MLP neurons of a small language model. Each row is named by its layer, matrix (up: input weights; down: output weights) and neuron, and shows model dimensions 80-143. Each number is 200 + 20 x the weight over its row's rms, rounded and kept within 0 to 999.
After each neuron's rows, "fires in" lists the words (lower case) most often at its 100 highest values on Wikipedia text that the model never trained on.

L4.up64,233,194,203,226,195,206,224,222,168,207,197,184,211,214,175,189,193,241,260,203,180,186,197,197,183,217,249,164,220,181,200,191,209,215,199,205,213,203,210,199,167,177,201,194,181,212,211,190,202,206,165,225,180,219,205,224,198,192,182,190,185,208,177,188
L4.down64,206,179,192,206,213,200,174,237,237,204,186,210,201,213,203,181,227,172,188,173,213,224,194,196,185,166,202,194,207,214,189,200,208,231,184,213,202,222,179,204,226,173,201,195,173,230,194,201,246,206,202,179,203,225,195,234,211,162,223,241,210,172,208,166
fires in: "through", "throughout", "second", "written"

L5.up489,234,204,197,162,234,206,194,233,216,198,199,169,188,222,210,177,171,193,232,188,207,182,141,186,203,168,191,202,220,203,226,229,230,223,187,233,184,186,198,199,192,208,171,212,213,237,210,209,170,179,219,197,231,212,240,203,183,172,182,235,199,191,206,186
L5.down489,229,219,234,188,173,188,219,186,216,208,195,209,192,197,175,208,212,179,180,182,176,185,231,208,177,226,185,228,202,202,200,198,197,203,157,200,195,201,208,178,185,247,250,181,197,175,216,204,213,214,203,174,194,216,218,209,203,203,151,198,186,224,186,238
fires in: "one", "three", "top", "four", "every", "each"

L4.up37,200,217,194,153,216,220,206,164,195,210,196,237,166,186,191,218,216,193,202,178,161,227,198,227,195,210,192,202,175,254,207,218,228,162,178,206,182,172,197,201,184,195,195,175,176,183,210,219,176,197,219,187,251,184,217,201,193,190,209,211,215,216,192,217
L4.down37,196,250,224,287,175,208,197,217,206,189,208,214,197,213,200,207,232,183,166,197,184,203,204,177,205,201,184,221,211,192,215,220,213,205,187,230,204,215,224,182,162,228,212,181,151,177,214,216,180,208,188,205,198,189,167,214,206,212,224,201,212,188,185,173
fires in: "his", "him", "he", "himself"

L4.up634,214,215,222,164,170,212,227,209,196,194,181,199,216,188,205,188,222,216,172,179,170,190,193,225,206,196,219,213,210,183,179,212,207,190,192,213,188,228,198,213,182,187,216,190,147,185,199,198,218,193,193,172,180,183,222,198,184,147,218,186,237,179,198,222
L4.down634,165,206,196,197,220,203,187,175,186,180,217,200,204,219,191,207,211,182,200,205,190,191,207,196,173,172,185,195,203,184,175,182,215,204,151,199,234,167,209,196,201,184,190,202,146,197,169,201,210,185,188,197,176,222,196,212,195,201,201,230,220,189,204,209
fires in: "of", "from", "on", "at"

L4.up977,219,204,191,221,222,164,214,194,188,234,181,222,247,197,188,174,166,173,195,208,196,201,249,254,200,219,203,189,192,216,207,170,198,172,229,160,197,223,212,197,184,216,199,187,192,169,218,229,200,197,236,204,203,210,164,207,219,210,214,193,185,211,238,247
L4.down977,202,178,204,212,177,176,201,219,202,197,219,209,192,202,183,196,221,207,210,205,225,202,179,228,185,206,183,225,226,214,223,197,194,202,229,166,201,209,164,207,205,225,175,172,218,224,217,244,213,201,219,201,221,184,193,178,220,207,192,183,215,216,213,180
fires in: "had", "have", "having"

L4.up310,170,191,190,230,185,188,211,240,216,221,191,220,214,207,173,183,158,198,202,197,201,219,186,194,178,203,197,176,190,215,180,188,200,178,180,170,192,196,223,212,216,215,214,185,204,231,171,208,191,200,212,249,222,210,229,148,192,171,204,187,192,175,206,215
L4.down310,191,185,197,179,202,188,181,167,199,227,199,185,183,230,176,179,192,218,216,218,154,206,215,198,177,188,169,224,157,186,205,223,205,200,196,189,178,159,207,189,192,210,185,179,204,201,172,205,193,208,235,215,221,193,216,193,195,205,194,205,197,166,207,201
fires in: "it", "i", "power", "its"

L4.up766,230,209,196,198,208,170,159,193,234,179,197,189,156,177,217,191,211,192,193,201,203,160,192,192,180,218,203,181,213,224,156,182,209,217,215,216,206,208,183,172,176,218,239,150,214,212,211,201,208,196,207,190,182,229,195,183,207,171,190,208,209,197,196,214
L4.down766,197,200,188,197,176,215,226,182,235,191,199,149,227,214,180,224,189,224,199,171,218,197,217,186,194,210,238,174,172,205,204,214,175,216,197,181,226,219,215,222,203,195,171,196,213,194,202,221,170,215,197,188,227,199,206,166,174,184,186,213,206,166,192,206
fires in: "have", "has"

L5.up574,182,204,213,202,227,197,196,217,195,211,184,203,218,163,167,232,184,211,208,206,231,215,175,209,211,211,185,208,187,175,202,225,217,252,211,206,212,221,211,199,189,213,228,201,255,214,215,172,235,209,233,205,184,156,166,191,203,221,220,198,196,191,218,190
L5.down574,193,190,230,242,180,187,212,153,208,211,206,251,200,235,216,198,192,214,199,231,176,195,219,204,220,199,183,175,220,219,215,191,224,187,183,135,211,203,223,186,222,214,188,188,190,223,207,202,185,206,193,233,233,188,207,206,210,210,176,206,167,168,202,198
fires in: "after", "before", "total"

L4.up80,193,192,199,178,196,215,217,237,209,222,221,170,242,191,169,190,211,181,214,214,193,216,217,197,192,221,181,228,198,178,226,200,187,179,165,200,166,204,186,238,196,189,219,237,193,189,166,208,205,233,220,190,191,242,199,219,185,159,220,156,214,188,229,216
L4.down80,215,180,237,225,199,186,173,206,208,181,195,182,215,181,219,186,241,197,227,204,231,195,199,187,217,198,203,196,181,161,213,211,236,198,215,169,214,213,206,192,232,207,193,198,215,189,205,177,205,184,185,233,207,225,193,182,191,188,190,246,232,178,157,238
fires in: "not", "been", "watched"

L4.up956,223,205,218,189,212,214,194,217,218,196,185,193,194,187,216,197,203,183,200,242,176,230,210,204,194,176,164,208,226,155,212,198,208,227,210,228,223,227,224,199,181,238,192,226,196,193,193,212,169,206,192,196,182,256,178,182,194,156,185,198,195,199,183,196
L4.down956,180,198,215,217,187,204,186,231,178,195,186,199,230,192,181,230,194,186,184,222,234,200,195,173,219,207,190,191,222,148,237,174,177,237,226,153,190,233,173,182,220,215,205,196,219,216,181,219,200,210,201,204,214,199,196,221,205,229,204,185,194,209,223,229
fires in: "that", "which", "who", "what"

L5.up933,178,169,195,201,236,202,189,199,206,220,188,201,215,215,197,205,184,210,203,231,182,169,210,188,186,201,225,201,183,219,204,206,220,201,177,187,224,204,195,209,215,186,188,249,201,191,203,219,178,195,199,180,185,204,226,216,216,188,233,184,229,175,198,211
L5.down933,187,199,186,214,238,157,217,201,222,223,188,174,198,181,180,190,175,191,198,223,165,203,209,211,191,207,159,206,208,167,201,173,222,196,221,195,202,212,177,254,210,207,247,175,209,188,222,179,230,187,218,189,191,193,206,223,210,203,228,203,201,214,233,220
fires in: "this", "than", "three", "original", "with"

L5.up551,236,195,164,203,217,214,175,196,216,219,184,210,205,201,229,189,189,231,194,204,203,194,192,204,181,160,202,186,177,167,225,178,210,218,178,180,200,190,193,217,162,185,230,171,160,206,211,203,212,185,241,161,162,202,201,202,216,205,232,211,210,167,172,209
L5.down551,191,178,221,183,182,206,181,210,202,229,168,195,193,201,198,194,177,202,209,201,186,213,212,203,189,212,196,192,186,207,178,202,191,235,172,193,205,205,202,216,209,204,211,190,100,183,223,231,206,182,206,176,217,161,214,243,221,229,223,197,187,185,167,165
fires in: "is", "the", "has", "through"

L5.up425,231,202,217,227,165,230,223,237,190,207,188,233,193,171,220,189,199,192,206,204,202,172,153,195,205,181,213,203,239,233,212,190,188,193,205,206,208,244,188,185,173,190,166,181,159,161,203,192,194,243,210,217,188,200,228,202,225,193,227,201,200,170,175,206
L5.down425,203,186,196,186,197,197,151,201,219,201,197,190,190,218,216,239,199,198,213,220,213,218,198,201,240,221,168,198,207,177,199,206,209,200,185,199,182,195,176,216,222,235,210,188,154,231,194,225,172,166,245,206,208,209,235,191,177,216,204,220,193,231,202,179
fires in: "during", "there", "including", "on", "under"

L4.up660,199,208,178,198,192,174,207,195,194,205,216,211,221,197,148,216,181,205,215,216,204,181,179,214,202,208,191,178,215,160,202,202,211,203,213,207,226,180,190,205,169,187,180,189,201,195,151,192,197,186,199,180,211,198,198,209,218,184,203,168,163,187,250,192
L4.down660,204,203,187,204,178,187,236,209,206,175,216,199,193,209,241,201,196,178,180,215,172,194,186,171,212,192,183,245,182,189,199,165,192,222,192,180,187,150,224,178,192,190,194,229,202,182,180,182,187,209,202,224,206,209,184,183,207,215,179,224,221,222,216,189
fires in: "also", "then", "russian", "they", "genus"

L4.up67,223,166,198,188,232,200,182,184,233,218,202,204,211,188,186,195,163,185,204,199,214,195,192,210,229,233,232,253,211,233,211,244,211,178,203,160,178,149,176,211,193,219,193,192,185,189,220,225,192,182,260,228,204,183,213,181,223,211,183,196,227,207,215,169
L4.down67,197,214,205,167,190,230,199,250,193,236,216,199,193,190,186,214,201,210,194,179,216,174,208,220,219,205,197,218,226,245,185,205,195,208,198,204,226,186,197,232,190,195,206,222,220,224,200,236,232,183,178,201,168,205,206,202,213,217,200,159,195,213,225,185
fires in: "two", "three", "twenty", "of", "six"

L4.up595,205,204,249,220,176,200,224,185,197,168,214,187,191,194,172,210,204,216,191,229,197,206,183,234,192,173,201,199,189,222,203,193,180,193,158,204,189,208,208,216,163,189,189,221,179,246,157,162,207,199,164,185,205,199,241,206,186,190,198,195,216,178,134,236
L4.down595,208,167,190,228,193,220,224,181,187,223,216,193,224,238,210,214,208,206,226,211,156,221,182,228,209,210,229,190,200,193,228,220,181,204,174,185,187,178,176,205,233,143,177,218,191,187,195,210,220,219,176,203,223,149,224,183,186,179,181,193,243,200,168,225
fires in: "or", "and", "for"

L4.up789,199,195,205,249,222,232,182,194,190,176,214,193,193,156,200,217,222,197,228,213,141,217,182,250,219,193,207,215,265,211,191,184,224,177,169,190,225,211,223,199,173,154,193,188,189,178,236,224,163,204,175,195,191,218,192,213,202,192,203,223,176,246,197,218
L4.down789,211,203,181,194,232,209,213,217,200,182,228,201,252,195,166,237,204,139,154,175,181,213,181,188,205,202,207,196,224,227,224,200,224,219,182,171,221,177,175,179,203,221,201,205,159,182,192,217,208,185,174,200,201,227,213,169,195,199,203,163,210,190,182,199
fires in: "he", "gebhard"

L4.up387,194,197,216,205,215,213,185,211,200,197,189,163,190,204,201,195,198,191,180,195,178,166,239,174,173,197,220,216,222,200,172,160,201,221,202,169,189,221,174,178,217,192,195,200,170,197,227,195,228,234,233,192,186,187,237,170,201,236,216,186,228,190,187,179
L4.down387,158,206,209,215,204,210,200,189,210,188,210,195,224,172,178,243,193,226,200,236,175,206,199,194,192,199,196,203,228,199,213,220,200,200,199,213,182,197,202,199,209,221,191,215,164,177,188,211,201,228,205,195,209,204,216,220,216,217,208,187,194,226,232,222
fires in: "to", "best", "speed"

L4.up141,195,194,218,175,170,197,214,176,229,228,194,198,208,193,180,241,180,155,218,183,210,202,189,211,198,179,170,219,181,199,196,205,196,197,189,225,190,141,199,211,188,185,195,187,217,219,215,195,204,243,221,239,188,188,197,230,179,219,198,205,187,265,174,230
L4.down141,181,194,197,183,185,202,229,209,188,228,221,216,189,190,216,186,190,218,204,186,191,182,216,182,158,148,213,207,185,198,198,215,206,228,204,180,206,220,223,209,219,203,190,179,263,207,213,243,225,207,184,193,203,214,205,207,192,216,179,240,210,209,208,180
fires in: "states", "united", "york", "denmark", "london", "canada"

L5.up76,212,183,210,180,233,212,186,192,201,239,238,198,204,215,206,163,177,235,248,167,207,193,249,217,153,180,185,195,217,195,238,170,206,157,196,225,181,213,214,217,187,190,197,192,229,207,230,220,219,163,199,194,187,190,204,219,141,171,188,191,175,195,192,219
L5.down76,193,189,195,192,206,216,174,204,213,192,170,189,218,206,216,231,192,181,201,230,207,218,172,190,204,219,192,154,200,211,173,168,190,229,203,207,219,192,184,161,213,224,181,206,149,179,217,204,205,221,213,184,172,242,202,184,205,199,208,175,217,175,145,164
fires in: "with", "one", "where", "known", "of"

L5.up683,190,203,218,209,168,218,211,221,194,178,198,196,221,191,214,190,190,219,205,228,181,204,182,208,185,170,197,165,234,200,181,174,213,203,233,213,191,199,202,182,180,204,180,203,179,208,222,167,161,210,226,217,212,222,226,198,182,210,201,187,206,186,207,198
L5.down683,212,199,211,219,181,177,213,196,211,173,224,180,184,214,147,218,200,228,190,207,218,184,213,211,198,196,181,201,210,197,192,153,198,188,210,171,196,197,211,193,192,169,206,215,170,190,184,207,182,192,196,182,228,199,219,207,214,199,220,242,195,238,211,215
fires in: "on", "one", "in", "to", "minutes"

L4.up624,212,220,146,210,224,228,202,214,187,177,225,216,205,201,209,202,199,218,205,183,194,232,219,195,204,180,170,205,225,165,204,192,236,206,189,198,221,217,197,224,186,176,206,184,212,233,205,186,169,161,214,195,182,226,204,187,208,177,206,175,178,182,184,190
L4.down624,195,221,223,155,194,198,210,216,204,205,198,190,179,209,199,158,204,216,190,184,186,209,203,188,190,172,181,228,180,218,194,248,207,183,178,210,205,198,182,187,221,194,184,170,161,207,156,203,205,208,213,192,192,165,202,221,220,177,211,204,217,210,191,214
fires in: "it", "this", "its", "although", "which"

L5.up57,160,190,214,184,212,183,199,205,205,175,236,173,220,210,227,199,201,208,210,202,229,196,178,187,208,235,219,211,204,192,209,194,190,213,212,222,201,210,199,178,195,201,201,200,221,165,194,181,197,205,223,185,215,161,189,160,163,195,170,168,225,168,186,172
L5.down57,213,186,212,190,176,228,210,172,213,237,206,186,239,245,191,241,199,216,233,178,225,188,184,186,179,199,212,176,154,221,208,196,191,195,179,219,181,194,189,211,169,192,235,221,195,227,182,189,205,232,178,169,200,200,193,196,245,215,232,194,176,187,222,206
fires in: "been", "both", "often", "washington", "then"

L4.up1016,220,209,188,215,210,211,216,213,181,230,213,186,219,173,202,209,219,224,182,195,209,221,201,179,188,209,199,216,211,190,213,223,250,204,218,184,242,188,178,164,201,189,218,215,198,205,208,224,203,186,211,204,162,180,203,195,207,187,190,160,198,224,200,177
L4.down1016,188,238,190,199,218,193,195,185,209,220,197,194,204,239,180,210,193,191,199,239,239,196,199,197,208,200,186,223,181,191,226,200,230,237,170,180,224,188,193,186,170,169,210,179,206,235,199,207,237,217,195,225,217,191,225,199,178,206,184,233,195,196,230,175
fires in: "three", "two", "other", "31p"

L4.up104,227,205,204,221,245,170,161,158,189,163,211,236,174,207,229,205,187,165,181,204,202,189,220,228,203,168,184,211,197,181,170,174,222,189,235,166,211,214,193,184,180,233,231,204,190,176,227,213,205,207,234,205,195,225,213,197,174,184,214,196,214,193,160,182
L4.down104,168,192,202,224,216,198,187,192,205,190,201,201,259,188,203,191,212,212,263,178,240,205,186,196,219,180,194,177,206,205,220,205,196,179,205,202,208,207,174,195,231,184,207,158,175,189,206,179,191,222,222,200,211,207,154,197,215,231,181,187,167,172,222,244
fires in: "had", "will", "not", "t", "went", "later"

L4.up596,249,198,197,202,205,207,189,204,190,241,199,213,202,180,180,186,211,227,194,220,177,189,231,218,190,216,185,185,236,203,206,175,211,215,201,174,183,163,169,202,175,212,204,186,198,193,214,233,198,204,224,164,237,209,212,207,216,195,199,162,195,165,177,220
L4.down596,189,200,198,195,227,212,170,211,215,202,185,218,204,194,223,187,198,153,216,185,214,203,189,210,220,190,207,209,226,179,196,203,179,195,219,188,208,233,197,202,234,195,203,195,159,182,176,211,244,174,200,186,175,218,224,199,183,189,216,201,201,172,197,193
fires in: "which", "where", "when", "though", "have", "although"

L4.up351,196,176,199,198,227,163,218,218,193,217,191,216,175,183,205,209,208,239,191,193,160,159,221,216,175,162,218,178,227,177,178,205,217,177,200,166,200,204,206,187,182,231,156,208,199,205,233,226,202,207,200,230,203,188,219,226,183,205,221,207,207,164,193,174
L4.down351,162,199,165,201,195,212,228,205,196,211,208,197,237,201,214,219,215,187,203,196,199,231,173,175,172,179,198,188,214,205,185,205,216,187,201,223,192,205,191,206,195,260,184,209,182,221,219,202,196,223,213,175,180,179,196,181,160,148,209,217,210,221,170,227
fires in: "to", "great", "for", "north", "light", "richard"

L5.up992,229,201,193,208,190,194,209,223,198,175,170,227,195,206,201,189,231,215,161,206,178,191,205,208,189,184,213,215,194,220,180,209,183,207,210,202,185,197,201,221,222,241,208,212,128,196,213,193,215,183,218,170,171,171,203,184,170,208,194,209,200,163,200,221
L5.down992,168,195,182,185,244,243,205,177,215,221,212,223,180,203,205,225,197,213,222,182,230,185,179,185,188,189,199,196,183,185,200,206,185,203,172,201,203,163,197,207,213,188,194,220,122,182,205,216,201,166,205,206,246,216,198,202,259,211,184,240,181,214,212,176
fires in: "and", "but", "hospital", "january"

L4.up100,172,194,216,217,211,202,207,213,200,206,200,179,222,174,216,205,189,217,216,207,180,185,190,184,216,197,187,205,186,213,178,180,172,222,189,217,214,209,158,212,211,209,186,196,161,178,216,197,188,191,202,151,191,189,228,238,206,232,204,216,227,201,207,194
L4.down100,186,173,159,199,214,221,205,174,180,228,201,193,186,193,189,222,213,197,199,177,198,197,218,208,201,185,183,201,161,194,199,185,213,210,230,187,217,206,229,189,221,183,180,225,213,206,195,184,198,192,198,203,168,203,158,172,202,198,193,207,231,208,179,174
fires in: "and", "south", "rising"

L4.up16,227,219,186,177,234,230,191,163,213,221,190,185,186,163,185,156,227,216,203,185,208,177,226,226,238,212,200,184,201,230,208,182,177,209,234,180,196,200,198,174,216,187,209,152,184,197,223,192,242,198,207,216,184,189,185,175,205,228,169,179,214,181,197,189
L4.down16,233,149,179,199,227,193,184,196,199,180,195,205,209,191,189,189,208,166,214,182,190,229,214,230,200,171,187,195,182,217,197,200,191,187,221,171,239,181,221,214,168,212,219,213,181,208,187,207,168,220,218,218,227,161,188,189,225,175,249,186,152,214,177,196
fires in: "this", "which", "next", "have", "copenhagen", "catanzaro"

L4.up485,205,204,212,181,153,204,185,206,200,200,195,203,226,209,198,213,187,236,206,201,192,142,203,192,209,191,242,234,209,190,181,207,204,222,230,209,194,207,220,183,226,157,249,204,177,210,171,171,220,194,213,217,205,211,211,167,218,168,192,196,205,160,192,197
L4.down485,185,179,176,205,195,200,175,184,231,210,159,203,193,230,159,207,167,198,169,174,216,204,222,181,185,206,188,184,228,184,194,183,193,158,178,214,219,170,181,208,185,224,181,180,166,196,192,174,219,196,216,200,187,176,204,192,217,213,233,206,191,200,218,189
fires in: "of", "each", "friendly", "on"

L5.up459,201,211,202,215,188,213,183,175,184,198,185,237,206,200,205,241,205,202,191,211,198,245,189,189,199,240,189,189,173,200,178,181,223,212,203,201,191,211,194,200,199,180,206,221,192,154,192,211,199,189,221,209,235,193,228,172,209,168,184,188,202,230,213,190
L5.down459,203,186,187,222,187,180,182,217,178,187,182,201,199,210,172,172,239,165,188,189,173,221,178,218,204,200,212,184,195,228,246,190,244,201,253,188,204,271,202,191,198,197,195,204,196,198,216,225,179,180,240,197,184,205,231,210,220,211,166,206,196,186,168,206
fires in: "he", "weichel", "she"

L4.up991,226,219,174,204,219,216,220,203,199,202,235,198,223,185,209,195,211,214,179,219,184,177,220,220,215,200,192,194,202,211,239,233,207,239,186,187,192,240,217,213,191,197,201,137,128,197,193,212,250,200,209,176,182,206,213,212,189,214,209,219,211,178,193,196
L4.down991,250,195,203,169,203,194,189,196,221,246,171,209,215,178,252,202,210,214,221,184,220,204,209,187,193,213,226,234,204,190,191,214,207,229,182,219,225,223,162,238,226,240,208,193,101,210,205,213,192,201,207,191,205,193,188,194,203,230,208,171,205,172,209,173
fires in: "the", "as", "into", "is", "are"

L5.up6,210,218,227,192,193,201,172,232,188,203,223,171,219,232,182,201,211,195,200,204,193,205,188,184,162,189,212,191,172,194,173,183,218,192,226,191,174,201,199,199,191,203,225,210,193,183,177,156,208,208,200,188,191,229,199,141,194,193,212,168,216,195,198,166
L5.down6,202,189,167,183,199,165,230,199,190,191,218,159,164,179,162,188,190,202,234,205,214,140,200,219,192,199,209,184,174,178,209,185,193,196,204,197,214,222,183,183,185,179,206,198,206,217,207,165,200,170,183,200,226,159,158,188,217,179,189,212,172,202,204,231
fires in: "of", "was", "been", "not", "often"

L4.up868,189,203,204,216,218,177,197,206,181,214,191,200,180,218,218,228,211,190,214,213,224,185,166,194,204,202,219,203,250,202,171,203,189,216,177,220,214,178,195,221,212,181,191,200,223,207,201,193,202,211,222,169,182,232,223,206,182,206,198,209,187,227,211,191
L4.down868,180,160,205,196,192,184,176,196,212,209,222,217,219,230,161,215,194,215,203,176,220,235,189,173,212,182,190,177,230,171,207,195,201,187,218,211,206,216,190,235,217,216,153,231,206,177,177,193,208,202,209,234,180,201,172,195,148,198,213,200,177,196,188,217
fires in: "between", "match", "party", "details", "network", "total"

L5.up630,213,189,243,257,188,243,154,240,181,187,209,220,204,209,208,204,221,220,214,158,203,219,203,198,219,171,177,219,199,173,215,239,190,187,202,174,194,219,194,231,188,197,178,197,169,174,199,212,183,198,201,211,183,192,226,225,204,229,192,184,206,203,167,204
L5.down630,212,214,218,224,200,154,206,210,213,166,201,203,197,197,191,193,209,200,175,212,195,181,184,194,211,159,204,177,216,193,202,209,195,226,217,189,190,187,164,206,186,230,207,175,193,198,198,190,232,195,188,218,223,207,218,229,229,177,192,245,167,205,187,206
fires in: "since", "during", "years", "after", "his", "on"

L4.up65,192,227,189,234,199,226,181,206,182,223,209,167,175,171,222,194,195,197,206,168,216,198,200,215,187,177,227,190,201,176,205,205,232,192,203,206,192,241,184,230,204,208,221,200,205,204,209,178,186,221,175,211,175,199,179,213,204,202,202,205,195,223,205,206
L4.down65,221,199,261,218,190,196,196,213,219,217,204,213,182,225,187,199,217,193,198,197,184,242,197,225,204,224,158,203,214,183,199,183,168,194,196,208,228,169,168,180,188,198,201,200,216,188,187,203,187,209,205,244,200,210,195,203,215,190,173,202,198,224,228,181
fires in: "this", "character", "place", "personal", "through", "throughout"

L5.up440,188,185,176,223,205,183,235,239,200,169,184,176,167,176,196,226,170,219,194,171,174,199,199,195,201,195,199,199,191,186,192,202,173,241,208,224,220,188,147,241,183,210,207,193,211,201,207,203,196,196,164,216,196,162,199,196,163,187,235,193,223,205,183,178
L5.down440,208,198,235,205,192,208,202,202,185,206,173,201,192,191,201,245,216,165,173,204,187,199,206,183,209,237,199,251,193,234,181,180,198,229,189,196,198,179,224,180,221,202,156,191,211,209,194,201,205,195,180,146,170,167,203,204,227,217,195,206,189,197,212,233
fires in: "and", "being"

L5.up141,203,215,221,185,212,188,232,180,188,194,200,215,204,151,174,212,195,197,219,212,198,200,224,187,192,203,189,193,197,162,202,186,204,160,199,181,193,221,216,213,188,193,209,181,216,180,175,225,206,181,215,221,220,178,200,191,230,204,189,233,184,178,212,218
L5.down141,182,153,224,187,216,181,201,211,196,217,219,192,210,214,183,192,220,179,180,161,223,175,182,229,205,197,193,201,229,217,173,182,197,215,223,163,180,195,170,204,180,191,230,204,187,184,225,181,195,233,207,209,190,174,211,193,212,235,200,211,179,193,200,218
fires in: "also", "which", "it", "they", "already", "been"

L5.up746,236,184,216,237,185,177,159,202,197,221,197,234,218,215,187,225,176,203,194,208,211,188,175,207,204,201,251,210,178,185,201,205,192,186,217,208,207,212,208,211,188,189,197,198,153,214,215,204,173,177,196,195,226,209,182,196,179,198,220,220,216,218,171,199
L5.down746,197,208,168,192,227,239,218,209,186,212,252,214,168,209,185,163,202,197,177,184,250,174,224,220,189,225,200,193,183,190,209,195,207,225,224,213,174,208,172,210,210,184,156,147,215,188,197,196,194,217,211,237,211,196,191,205,214,177,184,190,226,190,209,213
fires in: "year", "years", "november", "following", "months", "one"

L4.up406,228,181,207,197,202,217,197,229,207,208,214,184,182,187,189,186,222,213,189,276,203,188,238,215,191,188,164,185,183,217,225,197,195,185,197,195,211,193,152,220,178,239,200,185,201,207,215,187,188,206,191,173,181,189,208,213,200,211,195,199,197,182,176,188
L4.down406,176,178,205,180,204,223,189,227,208,215,222,200,229,169,159,210,195,186,208,162,203,202,178,180,202,227,213,225,186,176,201,185,218,192,194,208,190,206,215,174,222,171,200,162,171,205,147,178,197,168,205,198,180,206,230,186,212,183,181,190,242,183,224,172
fires in: "which", "who", "set"

L4.up372,186,148,213,154,205,244,163,203,183,219,206,206,215,164,202,216,201,199,203,198,196,226,212,213,199,188,195,236,212,185,178,227,194,189,199,193,202,223,202,185,186,189,197,182,196,193,198,218,182,203,205,225,187,202,215,230,198,199,167,217,220,175,208,179
L4.down372,214,213,238,269,226,206,223,192,196,185,181,178,227,212,192,192,174,165,199,178,157,219,183,211,184,185,171,203,172,167,190,220,185,185,191,209,186,170,203,219,185,169,203,196,187,176,239,192,212,192,204,207,223,198,180,175,205,209,224,203,224,207,193,215
fires in: "february", "website", "selected", "gebhard", "segment", "captain"

L4.up705,209,181,186,183,227,197,176,182,207,222,222,212,179,200,166,190,177,189,234,208,203,211,204,196,202,215,221,174,213,206,201,241,206,195,215,198,195,187,177,185,191,203,212,177,193,206,203,162,199,215,250,206,196,173,253,205,180,190,153,198,221,253,188,182
L4.down705,221,206,225,185,206,221,179,224,237,228,197,169,175,214,211,187,227,185,211,221,210,199,174,187,216,190,159,190,203,187,186,223,258,194,186,208,228,216,170,164,173,232,177,196,203,199,205,220,195,226,194,179,178,182,182,198,195,184,243,176,187,189,213,185
fires in: "one", "each", "independent", "entire"

L4.up344,216,200,214,178,204,195,225,205,227,193,214,183,197,202,225,216,191,211,180,203,197,215,195,170,208,274,195,198,196,180,211,171,205,221,238,210,168,222,208,205,189,214,152,178,221,204,205,181,208,231,183,205,211,223,213,197,165,200,202,200,215,173,214,242
L4.down344,204,180,221,177,209,193,192,188,220,196,218,187,221,196,210,201,213,191,183,184,173,231,236,172,197,189,163,202,195,199,212,196,229,189,222,180,197,188,220,226,227,201,205,253,232,201,192,204,191,217,209,180,217,221,215,202,197,199,217,201,180,191,222,195
fires in: "would", "will", "kingdom", "now", "not", "character"

L5.up79,198,209,213,205,201,192,176,230,165,197,192,209,205,210,167,181,187,211,212,208,188,207,202,199,218,201,195,189,216,203,188,206,199,187,221,217,189,207,242,218,163,196,222,210,167,172,195,207,229,216,234,186,203,186,214,186,249,167,226,159,168,172,213,184
L5.down79,206,169,222,231,216,180,214,196,197,221,196,203,164,234,189,201,168,226,211,204,182,209,197,167,217,176,193,210,212,222,228,179,220,226,197,208,182,213,172,193,194,211,208,205,178,223,202,209,195,149,202,214,245,169,204,202,223,202,193,235,199,210,180,217
fires in: "his", "after", "her", "among", "he", "s"